{
  "head_dim": 128,
  "qk_norm": false,
  "tie_word_embeddings": false,
  "init_std_o": 0.0,
  "lr_mult_o": 1.18,
  "warmup_steps": 489,
  "schedule": "cos",
  "final_lr_fraction": 0.0,
  "dataset": "wikipedia_en"
}
MLP neurons of a small language model. Each row is named by its layer, matrix (up: input weights; down: output weights) and neuron, and shows model dimensions 0-255. Each number is 128 + 32 x the weight over its row's rms, rounded and kept within 0 to 255. Numbers have three digits each.
Before each neuron's rows, "fires on" lists the tokens most often at its 100 highest values on Wikipedia text that the model never trained on. A number after a token or word is its count.

fires on: "u" 33, "ol" 13, "r" 12, "iam" 8, "err" 5, "O" 4
L10.up554:133084111175144089206107093083148172193110083115110086074112155169116133145149153108195156151133155111145109097147141134110163103111115119112151145107109170156140139141054157105127120133109136078125122122102088156117133100127102097148096135098112174128121126119140107096163156121174117089181162151121141154096157195122117209109121150109155096085132099132124105106167136099112105160086200147076089162138089119103135193082138175072137100139118145118135093077065130106119192192118081148109052168105085167143161092134115128097184101145159104121071074124062167129154085128120101155117089132114181101091146162113152099037143109000100116127120089109127109163100171154154142090080096140162177126120089120108134128126154123091110131133186125175116140132096165163166131138142129
L10.down554:150142071121061179111155135142122151127081135055153126145130096112123176118114090092110135188088114138156151076086087146091094176129104119063143115092150132124133148120161088178125216127135107123157149118123170149110045148164094116130131088076137118135143095160105108210151105100123115158085100102128094131125151086104106140148148113076180070116106172178179148124155126127102053139158128136186116174164142160141189179144163104167143197127169111152111204120093085100196133116130104055129164162110143161106134129131062104169149145218100119172162092118107126123134147142130183107104134130120085098124132115099112097127152150146117123123156130125081147136153107092127160120131110091158069129135143091210168141137100172132139118095065130070128104102117124108141113212135085

fires on: "-" 18, " life" 14, "After" 9, "Career" 7, "th" 6, " career" 6
L5.up955:159087132160045170131151125125101138140105122128134131117155176145115149182111111120150057127152122105111143153192161177089130111138147183155119139108205176141145123165140120133146147116162099145132187154126156110145068133108119094089095079117154151167139121117085083085122116199134124084084123153139152086115147103121076087148130116097158102153134102097069125071132133036140138139082126168168081149138101110131164136134154067150122093118107142065146126088124152129198091126116130164108098040113102107213162135118106114171085043142129159068073143106168110105126175139158142170135111133131151152106134121108191099101157091111142103170118130109130152136128156147145137137143081133156111108190115113089097148140194126182151109114115077133133115167041159186091100061116061
L5.down955:108178162223160119229139138045144154153059097120089159102131128105159137049166113180118123157114132149143164136148083171132101107098088120101147187157094098140119102156140150187137157120156138105095096070108106130110167126117158116101137142148083134162061121089152097125034190120133129124101089128157108150127114114141098068186104116109128195087151111190105173160097118189155150202173093111123129164079113114097115106099110173056122155119159162134129141110148150150110192139084149087163132181123145152082149108125118139102171113099087141135171111146111162145119139049121116108080174124156130111094090171189093092184138076115106127120151149109149090128115093045142145137135130090122072166102130154158139118149117131152109118084135126141140152110127114132124106176116117

fires on: "G" 44, "ID" 15, "AR" 11, "-g" 5, "OR" 4, "ER" 4
L4.up688:154186174147110036181122154087105183200069174130131145138116148115140117110120084146130122181102167099139082098139136085137179127144113139112121194070109150160167204149152123143146112087149131090089124112069147105122074109098175074157086148142124169143105097144114111119090081121074151096120128150130138126122143177149101163104134106112140101126125109133109158084116057098164106122097171137105062182108134128163125151132090085145144093191092078118145115075094132132168174101146047179128076149101119147163117093106124126071122078132109149145154100127074134115127120136155096111144214153155173166100156154167183109124147113128138125133096148179149192150171181113107066162135140104135136088080117110169138168174119102113152076115209138141093132124120080172101173124106133
L4.down688:120136163127158120163080135122131125078053148138156073141172247128194137110119093158156145157110134086066121117135142105135115099181117120083132190108121125109166140144134148199149161153120088130151190109129110108088101153114099080147110141173156110117169132067142143145091054145067111152117134078169173137189117115145101162133126117151112165131137168177105143083126156098165116130094157125141128166149116070105167101101140147155090083148115088139186124086127122112059123109130070166071149140123184088162148102053170208111137105114111142130107073185162119115101137171117110078143121135159112130133140072089075148132137123138102175136123113165142096104122212127107129174067069099139129113080099094150122116158096082127165120112159141127125142166145128178100151163178090

fires on: " n" 36, "1" 28, "G" 14, "-g" 11, "g" 8
L4.up13:100121172164152065095135142108160142116067216118153172132077141078103127163124146121114133159105165102120132142158106112127130163191192132100102183072139153108177211108150180128120105076139177086112125066106112143075142134105134125149104158122141149198141136164102083124123141155170134110168133115165113118101177142098144164165150128057201115100085086112108108112124110136118136155078186154068115079083110111112115120081100118182158121081140100129120119138192129087135072159079145099212068144108173178171197089101133126114090131122116138092145137076156131112131105173178100079092160093140145155108106168166168166146130062191103171189103166159129155140086145103145127130103151083122129129132069105180142157125104157105151145136131172141135131157128128102137114119146100
L4.down13:075067158135120120109080169115151159107062130093140178180064204153121121091106111160082173167088165117150180119163155139108157085130147084143099112129182114123162210117133129104116144150099113124165123096118161179218191103116141140155149094182159133111147073119101073124095060103135099137136070145147130115117152110068165140169086109158122089117097099152126106135109121107202104150123198118131122118130124137143130100089168122117125099103141125170177102163167118119143148078071124169131146119121179112148189114100135122117112160117066128123116102124164114091157129145149153114125132112144157135147167140205113153148138134217135170069058189169171116094115091112145131109073097123159118117100145138100164120100060127087144096136089117095122158077178104147125060164084113

fires on: " and" 45, " or" 17, " to" 16, " emb" 5
L2.up900:140045125133129115152149076119072134088140131148177130077135106114092117107167097126161117112071086135105105142148085159095163162142150163101175119114152161127139198145113115074106125088185065128107109118098164124175124123156124146110148190150150142096114097151085059147096126202124139087126127188108152062139155169101084178139138105151208101078109113110143100125145162145120147088101104106086093077121130149101138100110087117120131108175041097110173105122129079075191124091143127203151116116135060095111119157184116167199128097157143169135142080152090134104104146155111170135136111103156099112188141118088170163085102157105146070128104082121152131131167156195134084134133168164098145146134162123115099113136071158126139145099159138171169183092103151181139129119158072
L2.down900:124153095140120171133140091093118152135158110122129116128124086141073113083124162167117065130155102089129140119123154116147117122174199192177155112182107155087119087093166120137162134123161118142096086130140192069078092143148123156113173151114102083125074102154079047079160167146126114131158145059122082109135121141187060133096155092140077108175135173110115195160123168143154125155224036118136150116106117181155163139148141133090110111129125121113144133131146166133089115123114181047110117155108087101094078140161186083117158134116124174090144122143087129166179119127174176176138087142162156163135129128145069126129140118148070153146092092174149160152085169145112133087137099187094094121149139077137158112114106138081111156075113124111097120148142110118154086207169096

fires on: " of" 29, "3" 23, ":" 8, " two" 5, " that" 5
L6.up761:176081090124133138157165089105168157145052095122155118094127154174114153128087089077162134147132149113102118122141158154142126190206122127138118182101131123075166109158161137156175075075176157054074136160148132139118134064087125143113164202144160147153093098162092124093126123079131122150146085152099129089141107137153100126107173159095179085183149069085126098143121111160164147104143181131082088116126184096168162107156121098100128112066082216151105163080122138105158179140213118110130129146135143105107096155124133103209117120158111127156114142088190053139165096102139127172120180082154089115113193156094139117124128105180125085120092110073153167218112157102104128115140121138134153147127068141122114144117093161133122107156120107135182128110114101155136112093142117
L6.down761:172175147107192046092136135123114154146137083133146085200112123091110134136166105094146106134142124116148157139151061127116171130102099137049065143172111170127119130153147158037145125136123141173108126143090060087106125104109163104145134155167082102165157184170105132137102120129136121118204090128203158136179132134125137138123140071140096113116158163181108161109139191151127127122132098152140121125113178103141102115118138107103154088075126051142168176153174155080097107083137161097145176098124118147079161103082107135121162154091091082144141115138125104112117131109089116165165174162156167097093119116136098147116130118062092132138230113212154112130161113147109083125122120105131185136069125109142136113171114087180173174140153058073092097132172169105141124168113128

fires on: ":" 37, " that" 20, " were" 10, " died" 7, " or" 6, " However" 5
L6.up811:109116107164164133145184084119140212149109092114133122130181178162121136169094119093176085218131147118095163124164111114112149177114184082099149078113136134075181160111124179072079099114194114019094155146127113106120096149059121140163122099076159130119073157153101155105152142110115129144093148124154141153074130196157157142119162170137147141149114050105108081109137116140049135157128180127082068138168147150086140153133152106102127095086046183148112170101074101173135100152109128167131134134071128152148175132133135086101086121148123108105093095071131166136140073117127130166122157121119102153146210160112109140101149120152138087159107082133145114135095108156168134125145144073126139148124104124113047167154131171155087138125159173091108095133113094141130130152148129
L6.down811:166098171105111128161129154225072088125100137128125103095159130092124128190121178117115183088101078188116097183109149131100119148114152055102131155148133115128082129110124134114129103122118127086132122149077135114119141112108111148175222130098080106152113129138165160184140098162087096100159063101191097155140075112117103165146124131132104123188158045091134120077176148153104179098116131149105109103073151127123193126151119134123135079168090133076108116171147148130152214123166147160139140142107039148126116129144100134088125165118161124156127130159080141102116096133140105091115144066141095089162118112183140129098154114149131112116167096140190103201133158094093137121114109137117119142108109129176127183126106131196152115109105089105190160055147189089092176201125137

fires on: "ur" 78, ":" 7
L5.up1014:155137067055085176181160154159143130095155152127129165146081122102121098205158174101156137132146126179185115162124163117131066133139119168104177145147151146101171110158097121139104146152103098145107106181057140140100169173118167141099112152133141134128133065135125129048180068083161138074135120130120189106078111142139105144147167139085175136139152090136126075163125127111099141133109187130060140061139154151101164172128099116156111062084161136116130089141086052144203142148113074141118074099082149158078144062103146126094095169139113131138109149107124074133161081159077118120140153151080068114138138164139108148155137120114164075140142063065147096158111138076114114129138091126122126080203136128082113181130143130144105091126193161131128173133146157136121130139158109
L5.down1014:153166128085190068162156107182128155084155136158124103143095094117135119125143147126110157121094115145133084095166064153149142160167139160150117083172115160105108170107142154109101102136169134147116096144159154166107113135110133153068175110096167087144188183143128150124064128110123130170139114168134115193060109124100155134142093134101090091160127160074099174090074137112133125151102099164116157093113083182113082156068062138168144160121139185108140106112160135109121167119172139171159103086091166098209124155168107112086070145147147149119119168110084146145172131121095115184173138112158064138122162141146065173098141085118110129135071104088129088058071117141091147168085135130138096181085184150101114171143130094115161137156094071144155082170088080109176082176145127

fires on: " and" 55, " or" 29, " Mon" 12, " mon" 4
L2.up847:110078106107165114147087126158128106133162091066107161088141119107141138145139145145169117176144161143171151186128101131182155112149127135091197162094135170155155103171072115103099142149090115122070060108140076134098060059096107124103113161118143189127112145140106141062107108121084100088135144080185158159170182166182121128137168151162167087085122107126155143109170132091122164129104196072070119134142130148098231092148136138122117107086057166129122139077109123063135147157142138135153166113130073105085135081123135128110090098169144179112176132111107155129147155138128106068137133091108087076185165107118199181099089138141165097148167092104122155125130152161133105166111117126070057119118131113106159129107060173124122164163183137145137164118091163149137142115147102
L2.down847:144129094154151189138136139140109179112131104133095109171118105110112170060105125033145112197101154126138153135105151167151103153172102160121147115126095203185086080088120115147088112156138113153144167094106176052157173082174116170097159179118128115098140129102142087081153177151065110128138145082131072145145131145126136148196131089157107100140120176173120143180141163138130137120135089110171146098101097141109112090109113118104139097145134079098190131141113152115079114238164136131113157136093090052108129090104150157127162103151174109095132134116104117155045143137123160134102147136120214073145158104085108120086146137118099127124137136175160125144108181194168120105106069111058124108142121174106188112094125192109115131091098141138089142136146175099157101184120128

fires on: " of" 21, "ren" 19, " van" 9, " living" 8, "ler" 7, ":" 6
L4.up807:171156144116132116199117084154169159131192112105145083069157172098162140167125130121150111102142175137144109160130184183139063129100100101066115154115123123159107084110112120126073101105170125073085131147105082111148108173128082133101152155162127119132150136166175161100127111106119108113184102103113108066159088139128072182091169171086162120092173103152130102159130103166161122116084179178094151174117096173117120086137172121144123100091076147067132127113098117090133130147143064060135141115167102143163108114062117158120079106172123105201085117143081106139135146144097121097166152128091109089190123139173154157114097173100190143137157080095164096137109112117130078095124079079105169074154102149077129141121160124160132077162201130115176125054148119141141161083149090
L4.down807:130136125114145113101160171087113142100139153099107063135132183084113070143133128102129133150115130146147163157116123144078110133064114083120164173089087139142148125067139172101085063130181102131074122137122142132125141118110147147173143101178082173048161194083131126118101160164100121128136105140102102149149123201179190167130108135192126143146087133095126128127159123151111178138052150124099154121148096114158115145111061186097168121115124109180187149102087109079083159134167092106118187158193134094135111171099136118153151168119096132194121125180119149090151150151101147064130156153072141105065147124159122154116142138150127113100092102178093129084182126118138064067154083117088164140097141121082143121185101120143145194136118143138109107135114096110141092118196224

fires on: " called" 19, " set" 10, "rang" 9, " Com" 9, " gave" 7, " taken" 7
L2.up540:126095117152122115075153136167107123131146119130206138159094120078128078172076147114119095143102198059136124218122085154131062190206186110140082147158145154153169128107107154105143123143119178150146180107154109140057120074097104141114157092146127165166019124166118184051088147130159169138087125091149115145089150072195105164127129120152132195070125110104109154111147128128051131132148151114106103145167140116104154154126104057113140135144156151157108071082096123147143141178076160149106174131129150103169130105143147124110099143091106120080163122077174133071100116131138091165099162077091100086111087118138129129107152134155146115167161093108124070167105148104112129099112148151132141127189096140109120174080157159136136123079149107093117104129095146135146180093149125
L2.down540:098119145071168066131119126094163060170116139133105162114162180070100128127082116082055115171129115158162118191122110122149190130148161181165196148119140112116088120145121132047108172158099136088124079142117151181086107158134114148172124125084170146120113159125139133090129125100068110095148168103177148134091168116143150145160131113163125167102149150070109119081153048107105149127148127102140158127164111192103025152127125129109107152142129181106120121134178114141177141140149153140114073145085153122139096156099152141049143122137088104147170129115136135188118172161147146171087149102161108124176070190115101121085181139119118168124091122109113140117163150092103071131071129121129140087165129146081203153106128156114186112124060134121054081127096174110161115150136158

fires on: " s" 35, " " 21, "==" 7, " prot" 5, "–" 5, " (" 4
L5.up789:194165166132130088164148111148084161111064116160099155152167159198191105148101073130138128101057146160101153142180131178105131134107133119128161107137148165114133150105156171168139092150107101140084062151086153107099086164156134143147095123160144171127130146121125117120077117112132130088178156126123097098106194163115107150152146110135211149119120104079094184112130135056149104156123106126130117164132100159067152110129100090115122154088125106167176133128141116038165079169152165085139118166150146185144100132110111109176106169151113126133181203125140127091201100174103150151133204086133134138088124085074136088126114073113153134112171149080160094125157161127090153098105119140149073087158103142104130144103148176225184099120090106160093145111089143170171152115129163
L5.down789:111134147149174117165118108091075157101080106141210119055120232114093165208138185134067088122077164113117142131107062117105190179105183174136100063124128157130143139109174152150124121089131098138152112118148130116105128102194144105142150120139128150166100149095158190105124124137137112150131160093070140139118149126104123183189090084095103156148135137150170139100124126150099111167080156094082159169127134145107157165125143102176117127165173088149161147106102123156116126067067122153107149138105158121142150131096129101135128156108201177059140167086050160125153136181115079108100093083072122134140114079072144143071100148108163138136108154116079101145112080136120116131145149161139156114185111072048132098144162106109158133161154105120112137137135084087147169107139178

fires on: " a" 69, "==" 16, " =\n\n" 9, ":" 5
L2.up247:183153132123105100178180116132160153118076158136109092108085137134149129196113059092165122097131086101151100171117149134108127120128154165157105162137117140079186114109127093186153114113099140102118144114073159079117116177068097134083086178097126154076129143128161092124098134161094138125139149160148074140102145130152093132067187098089139124089123134097108139110157136034090165115070214119067135124092140196087178114106120106146133159115132115144121134098089109087109159132163087181184098098094095137132142131113159127121081122181090133170086197160135067032177104135079150162150131192111118122122148145128155157080165154143111106146126076074166097112114105099123183120122075088106167140197076118111096164143131137129137078113148150177132119167109102115151117114167116
L2.down247:102077120109112124115136115114125120177129156075142094128100108136151124113160105095108090130130191123095174118108160172085190163170143169145138089125150103135098094105162135114167115145169157165172117148140206136179148134125132095080163137135086140111126068130183093132146148125122089154139137175133142120154108152175121075142089108143112146103088111087109151204041131083137152111133186121116144081127122165087108185161127088111129056111145095113106083150146062166164090156109161123082117083120070152178104166173122091127146103098134072110149166143075184126108110160129168157163115113116173160110150140124143193182152154107154116087094137112139140089122122122136185095126124094131171191130117134079183150159115114143150081139115021130129086151128188147160059204076115

fires on: " to" 18, "," 15, " –" 13, " +" 9, "+" 9, " −" 8
L5.up177:158128089084051092110114136172104109111142110155134141112154117167104122162107118138158109096161121163133104217105100128075071137182087100107142124126138137150165124144155116114101101086123139171089107090122091149116101140140030121168089213135154201144101103152119130115095103112222072088100112150134164136113142086138132173148166065138154163093113143044156138135151097126189159184112128138048158080158107145092153103123090145166092082136154110121141093033145136084159082164173093142139149151109116078114130128130132119098149129134160143167164132150101077083122123162120092165157133126188123149113152154151158122119132107133115082107127150092118173118117138064091100090132180178123109144145168116120113152118145136203212091136159173171151154103147171154141111117127085
L5.down177:083145131156193123157147182102098127146122089144085166106155158138079155121140113157127116182070080075136130130121174127087129128205105126104130089135022176109135195122127139085131179148134156137110101121163145065070168120110105124139158161088118113153104136160097067105105150145103204135151170101148118110169099078114093174150106158128156148151134186105090165126172131123138154142135085136044122107114107189095136052098163118160191108138161159147178124154168163100119170121126146061132124106151103157132120125201132096122080107124168108120163147115098141193100188127094088116135110088092145115176122185167157064126093074103120094117096135102139103125122164114138092128133072155110171118125139139173105095120133094123086125116125141072149149102105183130139084157103050

fires on: ":" 57, "====" 11, "===" 11, " •" 10
L5.up34:136080093124136125135194086150125108148136172056150138108133139145172153183135145131154118137142156143121086126099161109082149101161193134131175148097092148111135118101083130109097059138146125117077103182098141071097147120162132124098156115141171116119124150090131152127115140098119147158096107118163205194111120149107134134114147137073149152144100056075151143110105164101189126175108151126128126077122086138083124167136173088213151077130062125093165111107162109091182150135155098041154112101154149111164184131143082110067128124158093083136065085114063129163180126173126158129116192148063144162134160095087171123098131095132148169165159069141138066149150142207141074118117101123111129152140127125084114111151082091191168164145121137143141129144115130212130098126143109
L5.down34:126091105144131187094202084112173121137129123127155100108163225094083117171169097107145129096163128169113157128104146145106158081111138148172143079111096119067151103100093148120111108143109130131094103179090137085211138088111100168132120136067087173148097127145162164191110198080187129167109105140075148209094154102093064161179140120131141129099108118106120145084097117166138130138166109164161130099155123125096205118183104109176109148115103167123079053163166090160117110135096134104118182077128174108148180155090104155099109147090125108138112131157137087169186072108111144154163162118102134152094122114101071169112143103110214128125107177089146133124150123120121135147130105093137142153120190121082091130121150126157142156154086078130110116193079167157129085139127117

fires on: "ish" 29, " Ch" 24, "ich" 20, "ach" 10, ":" 8
L4.up578:166078120176117131142116145142081113142128080136124110178121119202145158126112092100119130119107160119146096159117152091064114097130134148089173101140102153125118132213132145102119092143126108188101051137112157072132169094074178101119143101099143122089128105168157094101108111147090123057103160127162134110075151094119139162107134160101170098105158128127181107142095130110159129149114131134085049127133087124153139178159113074195114134152171129160177124137114086145132135187144088139177088078107100080124165091125172136127145081109132162085072191089077128083124162159072153086176120150093145132106148126141149138192189134139106044085143119097167128202102112142131132115151115109125104097176148134104111209200097167166138070131177125101133120085104187159141133136156080
L4.down578:137099135098121121158137146143136122091129121156120151072183071092124086150156154188110106055150118080179129133157144080166160156084107180135116193124103130144130076100129138111083096165158123117147131099074103174173155150104186115085132103159129118080093217141083089168080125111130139112141146163135144159046126066107089086147124125111135147156061156108108125085116140117139083144120133197143148133113180178218110138160149148184118184167175152147076140146106086096141166115133135071144088155136097075125172049055167183142173145075173082120154155092075134152135108179096144123154106115104115079092099116097123167111160146151121153142135157089149166102117177141132117112133134152153135119131107111151174174119059161156140126094119108165147093095106166092132150139135128

fires on: " |" 30, " over" 19, " around" 9, " at" 8, ":" 7, " /" 6
L4.up358:131148175079133093092146068124092126155090063140086082143169130164095135139097089097133121220107102097122105111123162102203089114133172068121076132104124223126150175167179157164121103108166132091134142070131134155150178160098116057094173119110155166083116152202117146151099105139123174106166092159142088119123071140155114086105129153074165103137084102056128110140103074053110115138164165167122139147118119136164149111172077144149176110158100152099143106153104122101122149189155138137130119135136109134141167127135082082104115106111133167179063141138161101134203083113109133164143145171128120123153155122137128102158111090180139147118127051130148116164074192130171188120156199116127092135106156097102086135094094092122147150126108144094145116106141097118161116115149071
L4.down358:136164115113020070202152106122072156162056164138141123130119115103129101108133088111127132109125108098127134130128082143114161135117149106140113121174149091121069076136145100097177137140082118159158157160103125160145091129153131126160118169134080079121152080122107157113096125149129072228171099165130096141191094156178093123148124138159113108181116143112139109136117103192090160115174164143203128080192102107123080181130112152186115175172147127115152138131178111193159179158082117101083138114149092157086121159120095142086155117076146092093095111079058132118097069130143172130112161159116091108142161137140109201093157118162084119168144171137120114163091127168095148100083150099183089150110143170112089125156096067135128096131170087139149148154132140141108185111091114

fires on: " H" 26, ":" 22, " Y" 11, " Ch" 7, " X" 7, "ash" 7
L2.up747:122119114117152157160066130122107126115125135106110086107135125127155080179122104089163110144127167165155133107133143126136059093106111145037130197137135151111172156196160194169139032135114160072111087132071050130075162143139141121184137097120124151155060143109159110093094083070104161101189086150124143183153157072114101139169133147071133148148176106094115110148142123167083188096092211121123144116107139148170148163141164145131109111085174151125129102153070115127186149117182120109186129107073141105154137063127094138104099144110118113150162197087094134178187073172145122127077130112108144137159148161145149116121160119161146125092160122124173146133125102067134110181132126113139159086148073110141119132150132142127149079109148100205110101112134168117124096078130104
L2.down747:122132108118162098056148132169098101161145131090051084102106149127111115167127151133119116123101197086131120166105087083080128094103099151163112153122123124178134114136137141132160155119119125194159215141105108183113137116120147146075131107102166097173092145149135102118163154072163085176137122144139136126097116098121159167141133206136135140133149143132157136109148080150139101105085150100114115133129172127086128106062152147125149132085135171052132038101103174176157131126158125158161067162159164171164117127166125187096136177061115065127071169124139111172063123150110184110136143086080165156100107149140107174141114073124152125114136171199160113106159079064148188088124122129063136148114135105135173112095099062167175140092072112155116101147129127196105126094109128

fires on: " " 62, ":" 14, " to" 7, " at" 7, "===" 4
L4.up161:174093122110123008066175080176146134158115162129122131109112111147174142199134101072156162214111085099165100130199083134186141100144138136127099120141086195122125128152177151121106087101116116083103073188085113087140136129102170109111145125135138177118092157158143127158104096184113133106189130077110136161079086140128138139156176155113169139139114122106169146078119158117182144126143182115099093106187085165131158131095088117181137136156075153049134091141146139103152188069153136113131148066089146093129157136147118134165124114162106142107141126124073129158159092150103161103151177170065146142165192153090146114121111104084167158152113047085142072173103098157138148113119160142104118174143121097147140119115145103156144136125132092097161129117123134178142118111145070
L4.down161:121086129131067124150099210170111112187127171065120126135118154080132160094159138110165186159140129128080066153128156140134158100108087138130110097151078140163130084133092165130129118125166157169099083116132121095160158105164152122141101144133099135156128070118135113126172123118081117082127110090130132187128137097159153144155132179155162115109162148142150231083085114138111127182132163154119179087181103110123142118163119105159141157134084143141144113200135157134082112114161140125159199103127078130091141134133083162061146151084136108105150100083124133157159134125136105106196179102146145173156119166175158077164199096156118106125042137121109175189143081119086117132122117090127012158133112093178122098130079126088103105119093111147143066136078163164111132094106079

fires on: " said" 14, " wrote" 11, " described" 10, " called" 10, " gave" 7, " stated" 7
L2.up492:166150120122192129062116130142153151162177105094127157141104139088161130180011087071121140114102132100167179135125096150147110118160164132115074135123155138108185133111102103054198087086191080119099172142118160166124082020102099119113139120135088131119071122158166140098127180149162158136107158123145082108108094120186077172134173132092126113135179107143141088132107149143109148128151088136146118099112111165118136135135106136179148105128136145130094117096151107158144133156118083144108204106101084100138102099128096178156125066160129173064159110076110145127141092134137106124123189044111172154105196140070118161091098125083147151180171113151148171106128113103066159105117126102134167132129115135171122216095124133120131117106110110095166113153131155129158131104185170
L2.down492:160137110135106192093132188095122093131139144185117175168137183119134110068100128113138055143130082149131121097049174155124143141078169085198122150155127128078166073120143127129172056091095124083151090147147173083074102128146126127151031086175146095053151146115123121169146116115146093152154105097167128146137188131135091109152122103105090096141147160161129106143153154136137107114115145096174177102043091108124109116145124133149158151158107175139077118133115151218124131150108134130164122149206098193128117114132147097095164095139154090163185128164188096071105071124097124122134146132106101107129118126083104180140149106160110137117090082121089111090124141138153108127212130099147164121139112135109163143137135112127100159070169117088157099152134161117101078174150201

fires on: " |" 28, ":" 18, "=" 13, " hold" 9, "-" 8, " were" 5
L6.up863:163070073110106115182119113111130131129129137155134103106153175156158104159140125097152113131115134141122129133142141116164114106179198096143120136110143178101101129148144160108181094099155124026154090108166179154096113133089144144134151196092165121097041101169127103076116085081079149171102150154159186121097120111140122138112119097092165093122094103064134090143147121083131126098153147147095059093170082116105148100112134114133138091150126156099115116140081082137155106121190058119110102155065155168185130124128100118120106049157170169127084113074131104106194085139175173135131107160106100170145178139076167102147087148197132067094116125105107162162061136205110112123178175113128179058136124104109113144110085104146162149174143123112141092116122078102124127101157133
L6.down863:171101113050091083160093140182171172093141178116164111095144141096181143145115153119140152107108172156141064202145194205159166097171174129123093109137180161141128063171099128129134086158135087120119169109144113101165152141090089124128105141080147128063119162166172126142141096157113164129184119140075119092071116094125079161113148099132120126133029078074104158139133168130128094100116145101142119160090094131163136145175056162141192105095144081104129111147082098097142147131163123122123101144115121113140165093124132122106044112186208149148131116149098071120170108164132105123153167152069094162122138121099133127148111126203155059133133107128126130146091124121157121108130122164141144136162120162106117145095100089148106114191089070110160097146081090143110161101166175

fires on: "===" 22, "(" 17, "-m" 10, "====" 8, "St" 8, " to" 6
L4.up751:144071116128147070099127152131135124174147139122118165131111142121100173160136120104140181108137128176097073183122171094121126134127198118150184192123139114138170156172097152081141110076109139155056124120152130090159061101145094102109057132085139195155089149077128120102093115122132097130156107114143159133075215129132119156122169088122138089145095104073121120125141161171129127146101153092059061094083118091154166132124122101162064146099059154107163070099083131065167108176144081145125137135091129103131130056118129122076139122130107169164094147111125165113152164148106116159121162128063129165117136147138186091128117053071119126163138095126145090157140166198092129152072080146103096118119150158137114138104136134126120092156138132232160129136102107169176110127157074
L4.down751:150112116117129122149140113176149166133083130132125148082155230109078149186105105119084098035112105173120126176096196130049136142141177150124115139095124136155110156132026126105089077141161140128136114121122089145101075079121099055186135138159139174126144139180115124117134129111080123101124099127101177122193179113096123108162158123088176082123114115164105154129150124090177128115074182082106129153057139114071184126179114038130146114142132161111124107127176151126144155142109098130170163111140159079146155123118124107148053104184127103105150105094186078124111157085153171108096184120124160087148163129092165136077167088099180188160115134113157124150170151125120117123132107141137152141149161136109148096109166119132126098145140120119077137214106149164094147139104133

fires on: "ap" 24, " but" 17, " to" 16, " before" 7, "190" 6
L5.up554:073136159133097151163196110114054102134067133188146179110113159140136161130135151104143110121109086116136110163147083131071098096193139140069154122142156075139079109096088074137103136061052151164114193101074040130117125083085131152095096137103154128178163132078119081087154139180196127100092117120083167125109117091151066174117126123129102142110080087150089114140082144117188164105096131187166152128138157103125143150106073156144071132145165134058087129146122106100094062113098117147144110131078073115104109112098130109097117083107154149115169142157174096164093149190135082108108147128153097128149105146114108089129124123074165148140141121128125135090107147088123137091164161106170098180165190128139146126102130120157112176077168107165093174129157127162175154123118095
L5.down554:168114099124155112144109139121144153068158160039164145159160109114118079161106117072130108148138126159139148107160171142148123119124111143152088197111106216074173112113148136143102126152191067130087095114112166177159159139116101134134152116170104181119095115182087137153116079093108115150080129142111094138128178155117132116140158140103106092129164149084147119101104101155095096097140128085147123064090130131114092093207174079126145099129120127173143190128116137157197205128152119116113099129174145156112183176118167167213112164075117072129039082103077140122160153106196128156118140103162120122123113158117141129170079125136073072107150168122139091202159073149137142102097062142105139106114111160141122121156124113112162107157071151111143062127108157161090119161114095

fires on: " to" 47, " and" 37, "," 10, " or" 4
L2.up360:146104088111164050167146119116126109102161135093148129096148128100092134159115155056138141204101137111112144156124119152112146165153137075083088168117121149173126139160149157137076111118152106084133115135139096071101112139044152159171161168077176195188083064153135128101138077178137119100142133150151171128152114123127101203094135161115236174130177097124105134145176108144112089079088137114069091110161084158160136106139129123121155067113117129075116118066091102077144169109139136167131117146139093135121109097146150078164115102121178171128103104165124153083116089190130102128190130138101090097227131135121125132110151104144139058109098089088133152157152118116149137112138178136114172114120090130131153111086164110115200122188167142118145132086104136141173157113173071
L2.down360:098125130105168161178130161093088134091152150122081134141130153112148134080086108081156100141136124150165141117132107127120051165142103131128175111176094119115087095139134133147151176147126125181186122123153180132102151117125115159111128184119091143150073096132090100116115090053144082207143127124071122140196189108168070146148199084122093124104107140122143161130163183155159134148118155082116137091101102145176059122186125143091169121155117162122193140114086124131131129144098120082101105129170116142115158065192172148122181102099194097138155089121094122195108131139103150130131170088139172075180079104112157111122161065070095111138117139082174109149144133132137101190131091188064168150088144146139095099130106105111056152129159125177113140090056174137142105135114129

fires on: " up" 25, " over" 11, "." 9, ":" 9, ")." 5, " re" 5
L6.up983:135174123088062141138139120170132098130120143180171181180198107124107124165110125119088133206136129142140103078101142102121133072142150128110186143048162162127134176177132151133117112092129161113122071102072123108104123195120184118156158197089145105130139140158161198129103087121122147161168121185118159130100131126179101120027090102051131148090136078100163142142102128103124156183078171107085129128102143165113093148170142106156131091166150174128132078082157102077160159148121114130137123121131132128107127136170110060082127090103117090183129136150125054155111099132141164160134167168155112107119161127116107127161104110118138113128089152112160121197106121112122192064076150083130078160094114100128163135111131060101119095136108113136047108112129121137166167104150061
L6.down983:193114124164070138133138097108097172112174135131128159177146080077153107152085134145161120064110108127101198094098151125098209157152134091097061160140131116149142094122100083120143184145111137118111187130059158110168087047145137144189098214158111139115089132138179128127150120116146128149132090104146086062115108104135116116109158098160112111125207155085075069185118100116145147177133169123095152121146219132137213113108154131122099139190120121139121119088128174128115142054106107122125161094136080171123097104142121160067131144100147135138182083116184145107103185150142102146125126142162145185118128132190127114093130149089151142107116147159133112131116086093146121104151149142081111144146128154129139095112141109106158095137180127121088176187142090038168099154100130